From a checkpoint of a small transformer trained on Wikipedia.
Architecture: LayerNorm before each block, biases, tied embeddings.
MLP neurons of a small language model. Each row is named by its layer, matrix (down: output weights) and neuron, and shows model dimensions 64-127. Each number is 128 + 32 x the weight over its row's rms, rounded and kept within 0 to 255.
A block is one neuron, or neurons of one layer that tend to fire together. After each block is what it responds to, as a language model described it from the Wikipedia text at the highest values.

L4.down458 [170  56 145 123 105 114  87 130 136 136 113 133 108 110  95 204  91 140 150 165  96 188  93 157  92 158 182 158 180 104  94 133  98 128 110 207 104 180 101  77 135  70  77 179 104 190 162 147 159 129 138  51 197 119 156 149 106 131 142 130 161 114 138 162]
Final word or word piece of a section heading or parenthetical qualifier, just before the closing == or ), e.g. "results", "footballer", "death".

L7.down352 [126 156 126 183 154 148 144 127 148 151 164  99 126 154  92 127 178 127 141 136 140 165  89 108 152  66 154 138 100 160  96 132 156 134 121 124  81  99 115 120 132 136  56 158 164 140 140  85 136 144  95 144  80  99 112  94 123 154  85 161 134 104 112 164]
L7.down1811 [180 125 126 109 162 148 137  75 109 107 107 128 162  96 159 172 120 172 176  81 125 129 152 144 111  98 148 148  84  85 141 145 176  84  95 134 146  99 130 154 100  94 130 104 155  43  89 114 134 124 139 169 138 109  92 179 195 110 126  85 141 126 161 105]
L7.down1965 [211 146 138 144 139 134 144  99 132 132 145 117 106 142 145 116 139  86 141  94 148 125 194 176 150  97 165  40  81 127 172 213 156 109 173 142 151 118 139  99 165 165  93 158 158 118 107 152 134 103 115  72 124 129 156 156 108 119 127 140 108 108 152 160]
L7.down1967 [161 122 100  88 221  94 146 115 129 181 166  70 137  80 183 118 150 145 110 123 157 125 131  75 156 124 135 172 128  76 167 111 164 161  91 145 120 142 104 145 147  80 153 156 156 113 163 184 118 163 179 136 121  90  93 143 158  96 178 170 140 137 124  69]
Separators inside or between numbers, such as the comma in 253,834, the point in 0.76, and the dash in scores like 3–1, in figures, tables and dates.

L3.down45 [ 98 128 129 173 211 137  85 143 132 166 154 190 103 133 127 164 161 118 113 104  75 156 100 127 100 140 161 100 155 112 104 124 116 167 116 122 181 162 169 163 134 108  83  92  93  76 148 112 175 132  82 117 112 168 143 105 139  92 116 145 120 112 133 122]
L3.down65 [ 89 155 173 142  99 101 117  84 112 112 117 149 139 107 155  94 118  57  99  94 169 136 104  53 116 130  89  99 167 136 150 134  65 131 146 103  87 127 103 137 113 139 126 169 194 137 114  95 102 141  87 136 195 123 148 166 179 160 104 155 140 148 120 177]
L3.down170 [100  73 166  87 136 115 120 161  95 105 116 107 188 116 151 173 127 144 149 148 166  93 138 112 163  95 123 162 200 125 153 110 149 100 101 148  77  84 158 135 153  95 141 124 143 110 156  99 172 121 131  80 148  92 154 101 100 163  97 120 125 135 113 149]
L3.down217 [121 169 134  91  49  32 138  85 136  85 117 153 103 108 103 146 149 133 172 132 177 175 116  99 145 154 114 133 130 138 128 159 124 121 140 135 129  64 161 101  92  93 144 107 116 151 177 176 129  65 188 168 110 162 117 146  88  48 118 139 145 182 132 163]
L3.down312 [120  82 126 188 119 139 160 148  56 162 106 104 120 124 113 137 114  82 144 151 107 226 109 158 112  49 167 132 105 139  98 178 146 138 141 109 119 151  94 142 135 165  26 119 195 148 125 109 115 161 103 120 109 135 157 115 185 117 138 175 214 141  69 193]
L3.down434 [122 169 155 170 152  80 103 103 209 176 164 119 118  92 170 160  88 103  90 111 118 161  74 194 135 118 142  73 140 108 107 156 119 133  80 154 109 170 137 110 185 103 129 175 157 128  84 102 174 130 156 111 113 156  82 173 164 117 151  93  82  80 148 120]
L3.down484 [146  83  99 149  88 138 149  81  95  77 119  89 154  69  79 127 164 106 119 156 171 145 100 116  66 106 139  57 141 111 107 144 123 176  73 126 122 120  83 133  95  78 114 162 186 125 111  95 142 127 127 162  94 119 130 194 138 199 119 124 161 114  61  97]
L3.down585 [139 135 159 120 188 108  83  77 185 148 173 116  65 102 122 122 150 127  79  83 120 148 162 103 108 122 176  65 152 143 148 153 169 165 119 127 130  92 129  95 117 101 113 150 132 128 122  76 138 141 149 150 118 142 162 130 127 127 154 139 156 151 141 122]
L3.down896 [123 129 129  91 109 135 224 113 174 136 164 125 109 121 174 123 119  96 143 162  93 151 128 144 159  95 140 113 118 132 149 148 126 148  74 123 113  96 129 175 184 118 161 179 151 123 113  83  98 190 137  92 155  93 121 119  65 115 115  80 186 135 156  88]
L3.down1043 [162 162 122 140 142 142 158 120 154 198 180  95 106 112 144 151  60 134  90  96 115 108 157 103 201 128 116  80 186 166 156 209 171 145 126 129 112 129 141 135  56 127 138 117 122 121 126 164  99 155 136 138 120 119 147  61  95 132 151 173 167 134 133 125]
L3.down1361 [109 106 111  65 119 120 137 152  90 137 132  62  96 115 104 167 109 125 132 102 108  92 120 116  86  91 137 126  70 151 142  99  97 155  82 147 107  98  86 178 152  96 104  96 149  78  99 139 169  94  98 145 164 181 107 110 193 127  91  95 121 113 145  95]
L3.down1569 [134 138 140 120  95 149 121 112 139 149 133 107 119 164  86 145 162 126  82 145  68 154 116 133 107  77 145 109 113 134 151 109 141 125 111 101 125 151 151 185 133  87  77 137 148 132 129  96 158 118  92 101 131 135  76 148 198 155 174  82 171  99  93  71]
L3.down1661 [161 116  91 196  99  92  85  92  79  89  98 113 107  86 134 186  86 121  52 104 113 155 126 192 157  90 162 137 108 120 186 167 124 175 145 145 123  97  72 117  82  93 118 119  78 153 155 147 183 149 132 181  41 150 145 213 170 202 145 144  86  89 105 106]
L3.down1748 [137 149 140  95 164 102 183 126 169 146 136 132 113 162 171 116 144 193 136  61  99  83 143 140 145 110 181 147 167 122 159 162 164 189  87 122 125 175  60 137 115 192 122  64  88 139 145 174 127  70 156 156 108 142 116 162 134 186 106 132 162 156 142 142]
L3.down1791 [111 210  84 107 139 101 141 163 122 147  76  95 152 158 165 143  77 126  98 133 133 169 153 151  47  67  89  99 196 153 122  97 129 138  81 193  65 106 144 141 120 146 130 117 209 131 125  77  79  74 156  81  67 124 106 121 162  54 139  70  94 165 154 102]
L3.down1937 [ 81  77  93 152  79 105 102 172 112 150 149 217 126 164 165  83 138 127 117 134 154 160 126 177  85 159 129 104 145  96 134 150 140  95  69  88  78 130 124  97 108 136 161 134  83  82 127 136 126 103  99 128 118  69  95  91 153 121 157 166 194  93 118 122]
Punctuation and cell separators (en dashes, pipes, commas) after years or numbers in sports and career tables, e.g. 2009–10, | 2001 |, 1st place, gold.

L7.down574 [112 114 110 122 184  86 100 147  93 120 148 159 167 119 120 179 164 148 200  80 122 120 182 125 145 151  93 186 186 142 118  96 131 105 129 155  83 107 112 135 175  85 143 176 127  93 150 146 154 152 154 147 100 109 168 102 131 115 162 158 130 173 113 118]
L7.down747 [108 120 134 125 164 126  91 127 117  78 172 136 154 111 110  64  51 144 111 163 112  94 123 124 146 106 110 117 170 146 169  95 138 127 158  50 180 127 123  83 161 114 129  94 178 116 120  96 141 134  90  89 132 133 157 204 171  35 158  32  87 112 125 149]
L7.down866 [139 164 157 216  97 128 161 103 142  96 118 122 166 174 162 165 119 132 111 127 126 181  88 182 136 216  91 106 103 111 139 211 171 109 109 132  93  74  98 154 118 115  70 110 136 178  80 128 158 144 160  84 155  89 128 150 175 168 166 126  76 157 147 110]
L7.down1158 [110  77 121  54 156 186  94 125 117 113 131 146 114  99 156 106 143 193 148 167 137 136 167 139 121 133  99  89 164 120 124 102  81 125 129 147 140  96 109 122 123 118  99  98 103 166 141  99 142 211 112  88 133 167 120 161  71 131 132 142  76 142 100  99]
Final word-piece of non-English personal names, mostly surnames, often before a table pipe, comma or parenthesis, such as Jene-i, Heid-ari, Berrett-ini.

L4.down980 [121 137  84 151  58 114 106 105 130 158 164 140 108 154 167 140 159 130 160 114 173  75 122 146 186 115 134 100 154 114  80 151  78 109 102  80  97 147 160 127 124 178 124 148 181 101  92 116 160 128 132  88 112 120 153 176 105 102 158  97 114 134  91 157]
Last word-piece completing an unusual, often foreign proper name or title, such as Belga-um, Touss-aint, Picay-une, Bethle-hem.

L7.down61 [ 50 157 159  99 183  73 134 111 109  76 109 133 125 118 105 125 105 135 125 133 140 122 124  96 128  69 121 175 172  97 125 126 153 108 152 147 108 183 164 147 117 175  93 174  84 150  98 186 134  94  89  96  98 127 161 155 122 153 164 129 123 104  85 110]
L7.down1013 [136 127 156 176 142  72 150 185  89  69 131  98 111 105  88 115 129  94 124 149 113 130 135 155  75 165 144 140 135 145  99 133  76  99  81  72 162 132 111 161 125 108 162 118 177  88 169 159 156 113  99 137  88 134 146 114  92 175 145 121 132 132 137 113]
L7.down1510 [120  97  92 147 126 149 168  95  89 133 126 121  49 122 144  96 154  95 141 115  95 148 162 145  97 153 166 157 122 194 141 127 122 156 140 137  41  94 128 106 136 157 153 191  76 141 153 143 122 177 182 149 123 172 128  87  63  96  78 148 139 164  78 113]
L7.down1806 [101 118 150 111 135 123 100 103 154 144 109 101 125 110 151 123  71 144  99  90 109  91  79 160 109 129 115  58 174 139 117  78 143 106 123 111 160 123 116  94 162  82 147 161  87  89 181 133 115 179 128 151 159 123 121 163  80 109 110 165  97 152 106 133]
Fires on the token closing a person's name/date parenthetical in biography openings, like ")", "is", "was", also list-entry nationality words and table separators.

L3.down349 [106 120 160  77 109 171 170  99 128  96 129 100 167 140 112 115 153 141 124 157 141 144 155 123 165 127 136 112 104 105 143 120 192 109 128 133 177 187 197 123 152 152 118 112 146 158 176  91 107 153 169 168 137 204 114  79 127 163 112 111 113 131 144 115]
L3.down605 [169 126 120 105 153 121 151 138 213 152 121 102 148  74 140  96 147 186 138 124 168 130  98 155 108 164 167 133 170  72 109 114  89 123 145 117 189  93 159 130 149 110 158 155 160 110 105 153 111 112 146 143 141  85 124  61 106 126 139 152 139 181 178  92]
L3.down713 [109 130  97 158 104 109 144 206 113 198 144 156 101 106 184 128 117 154 112 155 140 226 129  80 146 152 161 128 152  96 117 114 165  91 137 111  70 128 143 142 145 111 100 132 181 156 139 150  92 154  88  87 146 141 110  63 123 124 123 121 114 110 127 144]
L3.down751 [ 78 163 102  94 163 121 110 116 152 181  77 137 125  81 196 153 100 173 166 180 145 168 132  85 150 135 138 173 114 117 133 143 138 154 170 101 157 165 215 159 138 111 132  89 135  74 122 145 170 156 108 138 103 135 102 143 195 129 147 103 147 136 118  90]
L3.down781 [112  80 127  65  99 124 143  87 140 170 125 140 144 123 159 127 133 179 190 133  96 178 121 136  91 171 103 117 103 142 142 162 182  94  80 123 152  95 130 144 122 125 161 160 202 162 152 152 133 118 148 154 145 110 138 148 140 127 183 126  81 174 153  75]
L3.down1175 [ 62 120 117 129  97 138  79 123 134  88 173  52 172 112 145 101  82 153  98 163  91 170 105 204 141 117 184 144 146 104 153 149 124 138 117 119 102 146 115  98 168 143  82 131 150  87 123  99 159 189 138  91 140  97 137 154 148  44 122  86  71 155 156 109]
L3.down1483 [141 127 130 125 138  90 161 118 167 174 137  79  91 115 166  70 131 187 136 122 139 200 126 155 131 174 160 109  93  50 131 115 100 106 104 170 115 131 105 134 145  99 136 182 156  90 117 123  70 180 130 143 192  78 138 105  71 118 163  70  94 177 148 113]
L3.down1561 [142 101  89 101 146  96 169  93 139 170  76 139 162 124 153  98 173 140 133 135 174 210 176 169  85 184 123 119 116 170 136 154  83 141 126 139 133 218 108 116  98 127  98  97 137  84 134 145  87 163 206 123 152 215 160 109 164  55 135 115 125 170 108  84]
L3.down1617 [106 181 143 137 139  87 145 146  76  75 120  82 156 141 169 178 125 175 181 144 163 123 179 207 141 131 222 129 158 147 138 139 110  92 165 116 120 150  95 130  81 161  86  83 141 115 135 147 105 118  94  91  75 123 135 106  78 123  88 129 170 109 122 169]
L3.down1624 [138 110 115  94 125 141 149 164 148 148  76 116 148 119 177 143 112 167 144 147 132 139 135 127 116 135 155 139 102 155  91 109 146 151 122  94 158 161 165 142 148 101 131  47 106 142  83 171 151 171 111 152 137  77  73  65  99 187 148 158 128 164 117  86]
L3.down1706 [ 86 107 105 167  91 162 137 158 129 179  91  88 189 155 137 123 133 169 145 135 111 170 162 151 150 181 109 138  87 140 156 142 109 105 112 119 156  94  88  62 154  97 145 188 230 128 144 110 112 171 166 155 137 112 125 164 176 113 138  79 148  77  89 108]
L3.down1729 [ 92 152 113 125 165  94 139 121 148 135 106 125 203 179 250 120 102 112 139 160 166 104 129 122 182 102 160 136 158 141 146 105 115 144 121 143 175 155  95 163 100 177 103  99 138 143 209 138  93 121 155  71 150 126  94 133  77 120 108 114  93 107 148 161]
L3.down1740 [122 130  73 116  91 118 154 148 163 158 164 126 122  91  81 116 101 147 127 159 153 134 120 188 127 148 109 117 182  49 117 128 119 135 123 121 148 141 101  71  88 126 122 101  64 119 144 115 179 200 163 165  61 143 202  93 143 122 124  99 109 190 146 139]
L3.down1894 [100 191 144 131 141 154 116 114 220 117  42 106 173 129 145 133 117  91  97 108 189 105 149 130  95  69 129 153 145 139 124  75 145 176  97  93 171  88 102 152 137 145 115 138 130  79 161 138 159 138  93 100 159 143 134 123 149 139 150 131 129 147 103 178]
L3.down1953 [121  99 125 148 162 127 128 154 149 118 115 149 125 124 130 189 142 126 116 169 147 141 125 133 110 134 151 132 185 125 120 100 131  94 166  81 124 103  74 131 143 177 140 131 171  52 101 144  85 165 117  92 128 139 149  86 133 152 133 138  96 162 103  84]
L3.down1956 [124 140 172  60  97 119 118 169 153 137  93 129  81  90 143  80 101 120  89 159 211 176 124 127 159  91 130 117 161  88 131 172  87 102 127 169 185 165 130  57 109 104 121 101 113 108  85 101 143 129 107 237 150 123 125 134 137 151 105 160  89 137 135  78]
Final word-piece that completes a multi-token non-English proper name, mostly surnames and some places, e.g. Saborí-o, Pozdnyak-ov, Jaworzy-na, often before |, ( or a comma.

L3.down18 [ 86 108 171 112 127 107 100  94 137 149  58 176 172 135  96 112 109 107 144  97 153 152 128 146 154  98  72 108 149 132 123 119 163  94 103 124 106 136 190 124 113 106 165 121 151 151  86 140 101 113  78 114 171  66 135 151 185 106 148 191  74  93  95 115]
L3.down305 [125 149 132 142  95  99  41 134 112 128  78 143 111 146 110 105 129  86 129 147 155 128 125 134 108 108 104 101 154 117 128  79 120 110 150 153 120 116 161 120  99 185 142 159 106 145 136 141 125 119 115 151  93 175 174 168  91  76 115 103 123 193 176 149]
L3.down354 [122 106 104 113 125  89 197 158 124  96 146 156 168 146  90 144  84 103 124 113 100 128 131 101 184 128 126  89 119 220 200 101 109 141 162 126 155 150 126 195 109  76 132 109 148 143 162 123  62 137 109  79 114 112 102 119 181  72 160 111 106 150 133 124]
L3.down358 [129 158 163 107 117 130 127 114 103 146 133  70 108  92  73 112 105  93 112 122  74 127  84 142 104 161 116 111 158  74 176 115 101 140 136 187 167 182 149 104 123 152 162  96  92 124 146 108 109  94 154 197 108 160 130 139 115  86  89 139 147 139 140  89]
L3.down438 [158 143  91 135 122  83 129 136 134 103 131 101  82 118 108 187 142 148 123 148 123 111 135 195 119 155 165  77 170 145 104 106 114  94  94  94 130 130 209 166 166 128 105  99  87 131  96 128  92 129  83 146 132 140 104 113 206  76 160 112 147 154 142 168]
L3.down640 [202 147  92 108 129 110 121 118 110 138 164  98 108 137 151 172  93  98 153 126 109 146 126  75 152 101  70 132 121  84 150  95  88  83 116 146 104 149 145 166 125 163  88  94 180 105 119 150 178 100 135  89 112  90  71 170 144 117 127 128 167 121 179  96]
L3.down806 [112  75 123 129 168 138 114 102 102 179 124 165 117 100  83  96 111  69 104 137 128 141 107 172 101 100 191  92 126 106  86 120  87 101 127 125 128 139 133 142 123 148 131  67 124  95 113 149 137 110  85  99  84 115 128 167 160 123  95 141  70 199 121 115]
L3.down947 [ 98 117 160  63 139  84 111 125 123 117 131 150  83  99 134 149 100  63 110 108  90  88 131 135  95 140 144 115 175 113 146 105 122  88 189 151 139 179  82 142 141 166 165 146  80  74 143 166  94  55 158 150 137 142 174 106 138  66 129 137 141 195 194  83]
L3.down1000 [133 100 105 125 124 178 139 169 111  58 111 113 167  82 108 120 160 135 124 136 122 127  71 110 119 109 178 137 127 178  84 120 137 111 126  76 187  83 147  83  83  98 102 143 146 129 170 114 111 123 145 172  76 107 125 168 161 136 190 128  16 117 165 129]
L3.down1007 [106 120  74 116 116 128 139  89 123 117 124 134 140 110 172 144 117 127 132 128 151 188  66  89 153 150 160 164 158 118  93 134 128 131 147 107 193 117 147 146 169 129 160 132 136 109 107 112 174 137 167 174  99 137 101  58  48 145 102 124 117 147 105  63]
L3.down1053 [115 174 157 148 221 144 105 126  93 127 100 182 180 126 130 145 197 144  87 155 115 151 138 122 102  76 115 135 104 129 121 129 141 135 141 178 110 147 140 102 144 107 143 142 110 130 108 135 105 101 148  97 146  12 120 138 145  88  51 154 107 104  51 132]
L3.down1275 [150 177 112 169  85 142 188  89  91 128 127 175 172 174 132 109 129 145 186  94 185 151 108 143 110 109 125 171 138 116 114  86 121 136 115 105 126 119 140 151 209 133 131  69 142 134 114 158 116 138 125  81 160 126  97 107 153 135 154 132 128 121 172  93]
L3.down1299 [196 157 152 101 112  82 140 139 118 110 156 108 151 121 147 121 125 114 140  62 147 110 159 173 180 172 132 158 117 149  91  97  98 126 191  83 181 118 116 140 122 171 154 168 117 112 123 122  76 133 138 109 169 107 161  61 170 177 104 203 115  98 104 126]
L3.down1412 [135 151 154 130  74  78 135 190  86 173  99 144 143 118 101  91 129 157 139 141  86 121  60 196 148 158 142 156 185 173 135 155 181  99  99 136 123 167 117 156 167 128 206 122  70 136 104 110  83 178  70 131 139 148 156 145  92  88 156  52 146 121 106 152]
L3.down1574 [117 121 166 170 126 155 119 133 125 186 166 154 106 143 119 107  89 111 151 175 153 169 110 162 100  98 179  93  96 121  89 180 135 188  81 121 137 108 189 103 143 151  50 121 194  58 119 127 128 136 102  99 111 136 173 149 164 131 115 136 183 141  84 164]
L3.down1712 [122 123 152  89  62  92  87 105 127 157  79  95 131 117  99  42 120  70  89  96 109 134 129 159  86 162 167 154 154  91 145  90 118  93 173 154 154 153 118 186  94 131 100 193  97 135 149 159 116 129 155 171  17 102 129 164 109 152 122 124  73 144 166  89]
Pipe separators, blank cells and digits or header words in the middle of Wikipedia tables, mostly sports, election and statistics headers, e.g. Score |, | Votes, 2 | 3.

L4.down455 [129 176 165 116 194 134 147  68 141 134 180 117 128  76 126 165  81 134  98  43 153  93 133  88 116 125 218  82 133 103  98 188 121 115 116 154 169 115 167  74 121  79 133 116  93 134  76 125  95 115 106 109 116  56 143 113 146 136 138  83  53 125 167  98]
Commas (often after a closing parenthesis) that end a noun phrase, name or date in mid-sentence, before an appositive or clause, e.g. "George Michael," or "(1924–2011),".

L3.down236 [ 82 149 175 101 200 122 169  91 100 197 177 151 132  96 138 149  65 121 144 200 110 168 160 156 123 162 130 110 123  86  59 154 113 154  94  74  96 129 110  94 114 115 120 137  77 105 145 192 141  92 174 132 115 132 161 157 104  94 121 121 107 120 138  93]
L3.down286 [150  85 152 128 140  80 101 182 139 134 160 154 131  98 171 118 132 179 145 154 114 138 107 163  62 111  67 113 167 105  87 105  94 140  49 134 130 151 127  94  93 144 147 136 189 145  89 108  90 127 168  40  72 103 161 154  67  61 125 105 149  79  99 122]
L3.down342 [172 143  97 111 122 126 182 161 139 153 127 101 101 145 115 136 154 134 176 167 173 152  97 186 127 137 137 157 129 142 132  95 118 101 168  99 120  91 175 158 145 109 148  78 196 151 162 115 205 147 131 171  79 181  95 149 122 176 106 173 129  83 108 114]
L3.down360 [138 145 136 102 193 119 108 145  90  84 117 140  93  67 147 141  86 122 131 153 154 132 131 113 108 170 114 118 156 121 159 131  98 152 163 146  71  61 102 161 123 111 148 121 120 132  59 145 175 206 120  76  72 105 143 192 129 111 134 184 107 167 120  92]
L3.down816 [102  93 132 119 115 119 128 129 111 164 122 137 117 160 157 157  62 137 137 133 161 149  88 155 108 133 175 162 148  61  66 152 136 154 115  96 100 144 117 182  83 173  97 141 106 122 142 121 134 131 217 128 111  95 150  96 166 147 144 119 123 127 174 152]
L3.down872 [ 86 127  88 126 102  93  82 114 196 112 101 113 111 162 127  97 207 127 130 151 204  88 134 114  87 135 129 196 178 148  93 174 101 175 102 146  90 153 141 163 164 159 136 122 118 141 150 149  78  84 113  86 127 102 122 224 179 129 134 122 151 124 171 122]
L3.down917 [192 111 154  97 162 164 123 125 101 114 153 126 111 165 144 162  88 148 131  95  81 168  87 205 125 178 159 161 180 139 131 132 138  99 131 142 104  96 103 169  97 199  85  94 124 136 160 193 125 114 114  88  90 149 169 185 193 118 111 185  96  84 190 136]
L3.down1006 [120 189 136 101 141 112 138 137 129 132 104 152 133  88 133 143 119 103 110 112 107 128 148 137 145 146 134 125 158 197 117 111 138 164 128 128 121 112 159 123 103 105 152 167 119 130 123 136  96 160 101  88 116  82 179 148 117  74 107 138 103 115 123 137]
L3.down1063 [ 84  80 125 126 118 143 114  87 128  91 146 108 109  97 135 112 143 161 167 157 132 108 108  94 119  97 133 179 136 181  95 139  98 171 125 103  90 157 145  99 151 139  93  92  77 174 118 161 121 118 169 128 185  80  82  97 120  29 152 112 174  87 118 134]
L3.down1140 [178 102 170 103 167 109 146  66 143 148 140 109  89 108 148  58 119 153 149 126  89 151  45 189 101 162 105  56 156 113 155 115  65 137 153 131 155 114 134  41 155 139 117 141 172 154  80 153 109  97 189 103 146 132 122 141 131 142  93 159 153 128  78 114]
L3.down1173 [116  86 117 103 118 117 131 152 154 119 174 130 123 135  77 134 251 122 159 192  97  78 119 168 119 133 118 123 172  64 176 131 106 154 111 126 153  87 110  92 129 173  94 126 149 159 148 102  87 142 108 120 163 193 125 211  99 108 149 106 136 102 138 149]
L3.down1272 [144 113 103 125  93 138  99 152  72  97  81 133 155 121 128 166 204 150 124  82 183 144  89 134 171 189 152 165 144 151 100 105 130 157  81 135  87  88 136 124 204  74  87 143 138 168 143 183 152 102 118 128  58  89 151 133 189 129 134 148 104  74  81 146]
L3.down1530 [118 126 159 137 116 146 116 144 132 154 135 122  85 130 115  82 167 125 111 175 160 117 133 120  90 134 111 116 118  56 127  89 168  50 104 149 128  54 165 123  93  67 110 182 189 121  86 142 135 110 129 113 147  68 122 145  71 200 137 124  94 154 153 136]
L3.down1704 [118 163 153 154 140 112 132 117 132 144 136 135  87 137 108 121 102 141 110  79 176  90 128 124 126  69 113 173 147 147 140 141 136 168 120 177 138  21 148  95 137 136 106  85 180 137 150 140 111 123 127  93 129 162 135 119 103 159 139 139 116 112  65 150]
L3.down1716 [168 105 143 161 180 123 143 152 134  96 186 130  66 161 127 123 130 164 118 137 156  90  95 201 112 122 128 155 113 137 189 106 163 134  80 137 153  74 181 156 153 144 137 115 100 151  95  98 194  98  97 125 139 131 160 142 116 124 124 167 154  88 128 121]
L3.down1796 [172 163  96 154 204  62  87 154 135 174  80 107  97 126 162 182 125 129 118 132 123 141 111 153  75 113 137 114 116 149 106 136  96 124 147 119 108 126 100 119 127  98 132 152 168 142 165 111 148 160  92 111 120  91 112 150 132 130 150 117  49 131  98  81]
Second digit of a year in birth or life-span parentheses after a name, as in born 1998 or 1930–2025, and closing title marks like = Hua Guofeng =.

L4.down588 [160 172 152 151 122 115 123 163 110 136 124 157 138 140 113 127 158  58 188 136 118 101 152 114 177 142 126 168  98 160 145  89 127  95 178 122 120 142 101 116 143 142 149 133 145 110  89  93 106  56 112 150 155 151 135 155 116 196 144 128  76  82 150 162]
Pipe separators between column names in the header row of Wikipedia markdown tables, e.g. after Year, Title, No., Team, W.